Weights of a small transformer language model.
Size: width 384, MLP 1536 GELU, vocabulary 27280.
Training: a variant of Adam for these matrices, 474M tokens, 7233 steps.
MLP neurons of a small language model. Each row is named by its layer, matrix (down: output weights) and neuron, and shows model dimensions 0-127. Each number is 128 + 24 x the weight over its row's rms, rounded and kept within 0 to 255. Numbers have three digits each.
A block is one neuron, or neurons of one layer that tend to fire together. After each block is what it responds to, as a language model described it from the Wikipedia text at the highest values.

L4.down134:101096149164152105152085154122155124166122110139132151150112177129142180093142099127184156183140193107113085160152111116089137132128068167165144100109099132138179173114110094119156122115111125142128067117137129111124153090115101122166148118128131160145105151144124145149110154109127140142105183153132128153127153108122129155113123128111124122129101060135140152105114108172126132119119
L4.down393:151090077140141182164149136144130100119095118129125150153133104108105157098137131160102162131144169092108160110116122100142129148120121150126088144150154128142119142096116167112135145135146135153143133176133090157170146136100148121100115108134145137158099089100133122157121144144083150076111176139148098086127121143151141131157130134102139149132128132101093114127118143113126133122096
L4.down672:115101131124142100164136175122130150128138115148128109106147127132137159126152111083128117150151125085109082149149106129140106129138130136124157130174147111150103135131146105163092063086136082135155095144125113127127117135132114128116144103088122146131104157148109109073128143109153171118158193151179136158155091150129094110166135110135125127137166126146190172178154118082134111156114
L4.down1486:144094136141184127146109105126069131127139110167112164157139093117096125082081162103084130156148128095155102143116159120125140131098081137123120133089107152150145144145100164145146093120120152111098105136124162091162157096121095145101100127149113154141147164164081110193160117161133145127160157101137127139122116128129159137123167106138130092120084147136121164144094137154130135154065
Responds to: Phrasal verb particles. Particles and verb endings that complete a verb phrase and await a complement, mostly narrative prose: carry out, took up, goes back, threatens to, translated as.

L8.down177:100130093084088101155138142135099142111125096081118142195147147142113154136120119116129114148142102078111151068169144083110108095104131104110139138073178155172124105122179126109121122113115152141099068132130120158090156104147098150103151137120138095107133126135126142112148106138079140085184136170134118151176115155155148123099145153148127122136152124092094169146097130145101129098148
L8.down1494:154154134156073088123146120130122133113158107098106133088126138141148182124118103181133111083135115136124109113142145120151179160126156140124120158110143146098118139124117118106167114119143089125140069157086137131144107131116099117118130089127135097114109170128129117144104152112158150137164138172110148177131142131144082130121158135108113140134098107142130149158088124155143140131128
Responds to: Number and ordinal determiners. Counting words that open a noun phrase, such as one, first, second, two, only, a, often sentence-initial "One of"; also hyphens or dashes inside number compounds like two-disc and 2017–2018.

L8.down109:128133131161119148113144101122144105134150125147138122112129159122134107142112091126127147116114162128133111133093115123120118091148140137071148106110104134158136154114136142149134142154129168147120161122138125164134119080071145156109172129135134108152131093134129120146130108103173116136131172155139135132129121111144130142087124122120118104185084090136100127109167167158121147146192
L8.down781:152106141137113115109137070091116099151115070139158143107124152130129110128128121074098158119155159142120085152129060131139120129144154129123120103132138127156150127089128166109167098117161146152142144112078139139137109101110126105089156085147145111126169141129147150126112153117156091168167144146127132139154118129108090158098178130125118090167051110148112151111161166153111157139155
Responds to: Transitive verb heads. Main verbs, or their final word piece, that expect an object, often after to or a subject, as in to kill him, give up, enlist aid.

L12.down107:135126095152127124137093124107108115109121130133091130126181140133139042152069105142096145108119109131143133135116158128146164125175117126168113112095159132171117131127098151153140150150071112098082158112151166121119153141126084133122089142104096111124148106124187109158140124100139164137170164085133145134107121092115156137084116091149109127095154134117089116128099120114137122156100
L12.down212:138095137116152125144144144137127080148137121118127106107108114138094138143125134144110105123113148111056161127133155162119153120106125148117156141111144175167129179093106104158196178143122111142193128131099139120123133138101114080138093135156121127101128053111123124135140105113159092186091112099134152126117147153154085175134100114188161130133108128142112151141108124096153111100112
L12.down383:135111113141142132160125126115142120087134145078112112117137093151114067117130133129095109131125104113143120167126158106138148130095133136093131140122142167114156136123117124116122163141088126151114071140137129096130161143143140074103135094095124103158162120138146143152137124112118182108136114176131135129120095133135088112144124144114154120121113168139179117127135128120142152189131
L12.down457:096089139160115123102107101095116120155129140130147118150124078150090122084113096085140161130119123139109113115086144122168124090105127124094136133118126107091073151163102144125157177114148108144097122157126130161105137149139128135151133128145139093148136105154136130103154164161092135119089157090134093136117108135145116169099132098111110122111139128170122134126126156171128095145126
L12.down643:120171110142144096122142113123097174133130108104088176124152095138148130144143106148161103151119110110084108126108139141151106062118147096141122117143144147138092111143148155129124101126123172135116092125128157140114127141142099116110083188106123122168076147155162139068161135106113117081131137139174120149144120122130134154099105120116142139138093159120189150178127115152136162110078
L12.down820:099096119097120082165162110121114105123092147110130083137128155141137118130130112100150123157130101158172112159106144130117124155101107129150140131143152127119125152152077071147159143140124159112151121097135064104135116151119117143095128129101165116152183142120135132107098125104113136137126152149128169123130118144127117098165120128117124114112103122146147128129050107127140130105157
L12.down892:118131125110112097121166118108119122157099109142110097117136150144130148172124127107135121108106126150101161120154138101119130106127114141142156094100151143194109171168122104128169093136154104135120088123125129158088124116125137143144105129107126160139109113174123122130114137152127146105125123138110158167162124143121128095085103146150147135093162108093160144121085158112130037133109
L12.down1197:129116114129129101138128133144141140145159199085111126136109126150124125198150157142096125127075109131158144112164111068142162172081152153105122136066105196105122160102094159166122073123129132135116116128113116150103122112156152099141101132168129119108111129132135137126128154118098148146102109155149128121134113154154110151142136144072114108141119152121119131121111133143130113094144
Responds to: Passive participles, biography headings. Past participles after was/is/were in passive clauses (sold, transferred, sentenced), plus headings like Biography and Professional career after ==.

L4.down173:148071093129082163125128128092129149107130089095143151103137130125138140129157114122106132104126114101112165148108140078109144111092122139116133146148167104109114130124100180131102123128141100136074133194092139123178127179144117166112128156160121148115100162141127077089131168145089089154102104149139114146164127144133155154128091165153125127148130126124062143146103153116106150144134
L4.down204:123135150133071132085122151152131116104137103133133167130123148126148148132116076165124091100123120126131135133145121113170150137127160134104148128145134119156105146139169140132134128113136103145128127171091165179134119073142125115107157121123142106113173183150122099134102172096089150147112138103102143145145114133124090159140085105105102117107161128129169134095157107118174141112132
L4.down786:201123150166085137072125110069116137136134153139148138143143088141137178091094121170135159071134151133094132136147148124132160125105139123111105160110156116142129103128069094107150154114119151124133140102097145101172127116124134126073137111116158121115089131148142152096118137144102098094124117142104161138114094148103118100138142121126144160135150128169154123108105136133109101172167
L4.down1271:140103143120121125134117101129100160135156137122116144145120130117113126124125096135111102091105148100120120152119134115138156120093094102138142131112137112138137127102139114169146118121091140121111105128154159143141119152105145111106087117141112106170137154100121151130155122162124145128092118135105138154171168122151140122137122133138174118106128131118167156143114119084207129130171
Responds to: Determiners and prepositions before nouns. Function words that open a following noun phrase mid-sentence, mostly a, of, an, any, or, per, by, as in "issued a directive" and "$8 million per month".

L4.down803:160152131176131154124100145118124121118154142151124107130103148172110131096134096166162142116124112080160161161112105089086135111108131147177124137104119080115087138133134153105140104125113150137125118181147130147167082137082167111095169177098107115174115136108095103152122120116126116133129148162134144112107129108144154092146107119129139139126130119121029149168117169130120148140096
L4.down827:126120133131097121143109151169143157135110136148151104127120131089121105100131114115124155135114100093165119111108129148142107094127098126127119144108108118109092205142114154092106099114149140152161123141133125128123097101095170129138123159114116098151147162114112130155137127102135121126115102143131141094108135099166143107116091087122145136134130097124082161181099141131129144129104
L4.down975:150130125127110111135158136156108089167116157130124135143129115108167146123111151135120120126109171141140110139166136110152130110128078157103112151161121111128046111125109106119145181146133145156150144155142119139104132146152112152116132156135126135122150121116169115157158128142138167104121096147141115092115147079130177111156139150170115102084083115127162155143131180144150143120094
L4.down1067:151096112102057106151168122150141109114102073125138177114174090088131142137105164087139123142151124141148148140140126154117132177117120095104102140148108099150089132151117129142134106094138125132091116154112101132144124140175109177121145107104116117145137106173096100148123084100154101101131072128107127129087117122127101133109133150088159157126110112103156115142113111113147103132113
Responds to: Word heading a following phrase. Prepositions, verbs and word-final pieces that open an upcoming noun phrase in narrative prose, as in some of, from the finish, destroying the, arriv-es.

L12.down26:122125120172116108119141092141139101144122148135173142116139148117152084119130125132141142104106152126124142136104131086109112089158105130121073131145132091159108171133121075112150155137112140117161126145046162164130130109096137117133140132139121096139125140120167149146147168127169133122087166156158120113089137120167133127100116121118098122152089104132124150113188178141155162135170
L12.down180:128148138180130107136159119127154099106136141142158122121106150097129099129102144119165151119155146124122126126121120123091072085155119129184129120123103128193121145095147097173131099133125102149136100135111122136107158173122154075137174159140099094114101093106137104091121149136178042114053165107144105169132137107135119128086121102110114129144123098086089201089130153123175128104143
L12.down482:139103117119114119120158124123116123119136142131120173082121123115076108121130116162122100123140122126123114163124138167156172150129123151130131156104144123101115127108102172129111164132103117099121135125155120102150179103129097103107135155130125066121117133128146143130102146140123152137078129150129137145130119134109129122133079124154135107096103118128144111153110152146134148119117
L12.down502:123146133148099153140155111116125128151094131147129126119122118089106146135157140130124162117125094121123140167137112064118123108114100104120096116111118109149129134114113137113113117133159164149151096128138133102105155122084112109133140117127170117088108141135114154146156142158121141152086124099169174136113148136108146162120139112141160123114125162102129149093066091142210120105165
L12.down1026:121093146122116116115142160149134141145120091124085093106171165134138094111124113158127146113105143103133096117128112120121124131135102132122120088097121129154122130107134126151079117103129177104122155130096135158087151096091160120129122112135139179107131136143167136130100106137113136138084128161132090095162113149164149108139162113130110117113120174128009108154139127130123088124162
L12.down1120:107147146147120127131142096142131183144084100154122142115125146130148117138126131133105098138096105120096115090119090134155099113105083111069116078161133110165110115152111154172096119167119113179138137140160140099128157117112177134148159116123145149104135142131120148157127126118135139177097165192145090143125147174129138157134123143104113133137132140173162118102158111157124134121121
L12.down1122:102160097134138141133147145141127089125084116131144113118155114126153160098147131156077184123152122141126141123139129100161141091119085108139096141075133075127109128102109135138182150105117157135155155142117085109125120143092168156164147117154133110104121120114137139096128124126155061128107131122146126115102115101107084126112150134073149151145085078141124149117065171156177154131165
L12.down1342:143118114120142159136121103145138139131114163107138152170120094148111085134116147119155128123127130158150054149097112105116138184129150164119126143141114110102120127123110116105155073145166164117129117150133101099124115117119108096114167100157117086119157130112147141138145103170138135141159113126149133140099138166111103110183114105099105126183127147135114138128141113147135165136121
Responds to: Clause main verbs. The main verb right after its subject or after to, which, or would, often the first piece of a split verb, e.g. declar(es), sum(mons), found.

L8.down307:110126078101139144143153167152134149145084085114113108133108166126152175150177083102196108173131097112109120121166104129129162143106074114117142111150158135152140160132124122121133133103131091109122123125114182127131147151152123143152139164130129123104109131162114123148082121081134140108130095128158089151132132149122088132106131134149110155103155074123177138115090127121101123116132
L8.down1447:107173107126120128127090173151147144129116161087090122143094145127187106119113048127111140158080081118170108142124102144149135112091117131107176098122126172111134146155178110109149119121156122144127138093113128120115117128142152130120116127137120106117157169075130103159160144092145111141082148101151113116145124124106123133118130110157125125105163114123160100127128076105089139138155
Responds to: Passive participles after be. Past participles and predicate adjectives after forms of be, often passive, with a preposition next, as in was repaired at, were applied to, been released.

L12.down76:113134125131130143154113158103158095123098118151142177146089125118115145162146131146141095082150111128125150104122124065111160137163088133163152151128121116118123124146123106072086150116072107153140145124155127123114122102126099133115131105159127135172132132145094103138128156132115108136154161178107135098134127132125143149151126101118129157149128121096132141120115150146155126135122
L12.down630:171165094123145130180117111125110136090120109152138138109094102099156118121104118113140115135121150155151099123122092146134142142083154127107099133176134071086134136138114148111154178095141113112127114144122127142168114147107112110105139087135112169119132164145180100099116127110130167128093162146109091117141125113125116147149120091106150136101178159128131068168122114081121168120159
L12.down720:086116144113103146139137132137099093132121115085116105128099127113140144133178107096154114094154138128160135146114139079106145110094101129129112117148132093142138088152167138176134100078139156134127137098134149137139147156087098127123164129125152146118078163152114181134139113139134163129125162117094087101129123094123136121107137118126159104139133144094116088144112167163135139121158
L12.down885:131138142132132126151094104125110139108121088097154110139081133137123131136127161138126149120189129130179150127136138107143176076125113105158089090124174117128131120102134112127234129115107124125164086119090142152116145164116105153140135154148152162093122142095145141136135099123129125122119173145147116093145109120135131079108123137148114140131153129105100145104127150121124167133146
L12.down959:193147156152109122155135146133103124137187108129122116119126121126105167126132115128139150130132120102123123136119119110149164185138108134122128172084116103126083115134118119162223143131121082136136131130154129150159139110107110118114142129126141094130129139153135117149116114132151121110125121140106161132111122136146130121129165157110118170152159151102085123142086155123163104128107
L12.down1244:189142171111140132081125109167148121105105124160165112124080148104147146123127132150112096130136152151114151125118120106102155132132082118118125143093109101111141138111142083123128155154129111146128101165143096134178112105133144133098172102106140144139132160149135103133145130158134094152098148159108144103116143126125138124123140111121135145177107146166039082133164108154106128116128
L12.down1249:142136087109140149135146117143122129162139127105113141112127105122105109128144114131096143146154095131120128114123096112115143145085113120173130148043147193131118125100132142097107122102138081118155161148142184115111079153124097138122133144116129111134150085165076108156146107123138132108181153131177078129161082135129117123080099084134119133132143110156070146079134132131150090154127
L12.down1407:173104130125115143129156126116101176135152088137140104124106079158111130131148120123133097142126131120159120120134114143125135160140174142124142115093117086132158125142115106154222167133151129151124108121115105133161094147158123090115069162146113131121125145153112132127110121101163127125134131153145138127137099162094147143128138099076152128153134088127033146158103125150120153143132
Responds to: Determiners and quantifiers. Determiners and quantifiers that open a noun phrase, strongest for distributive each and every before other, vehicle, day; also a, one, first, all.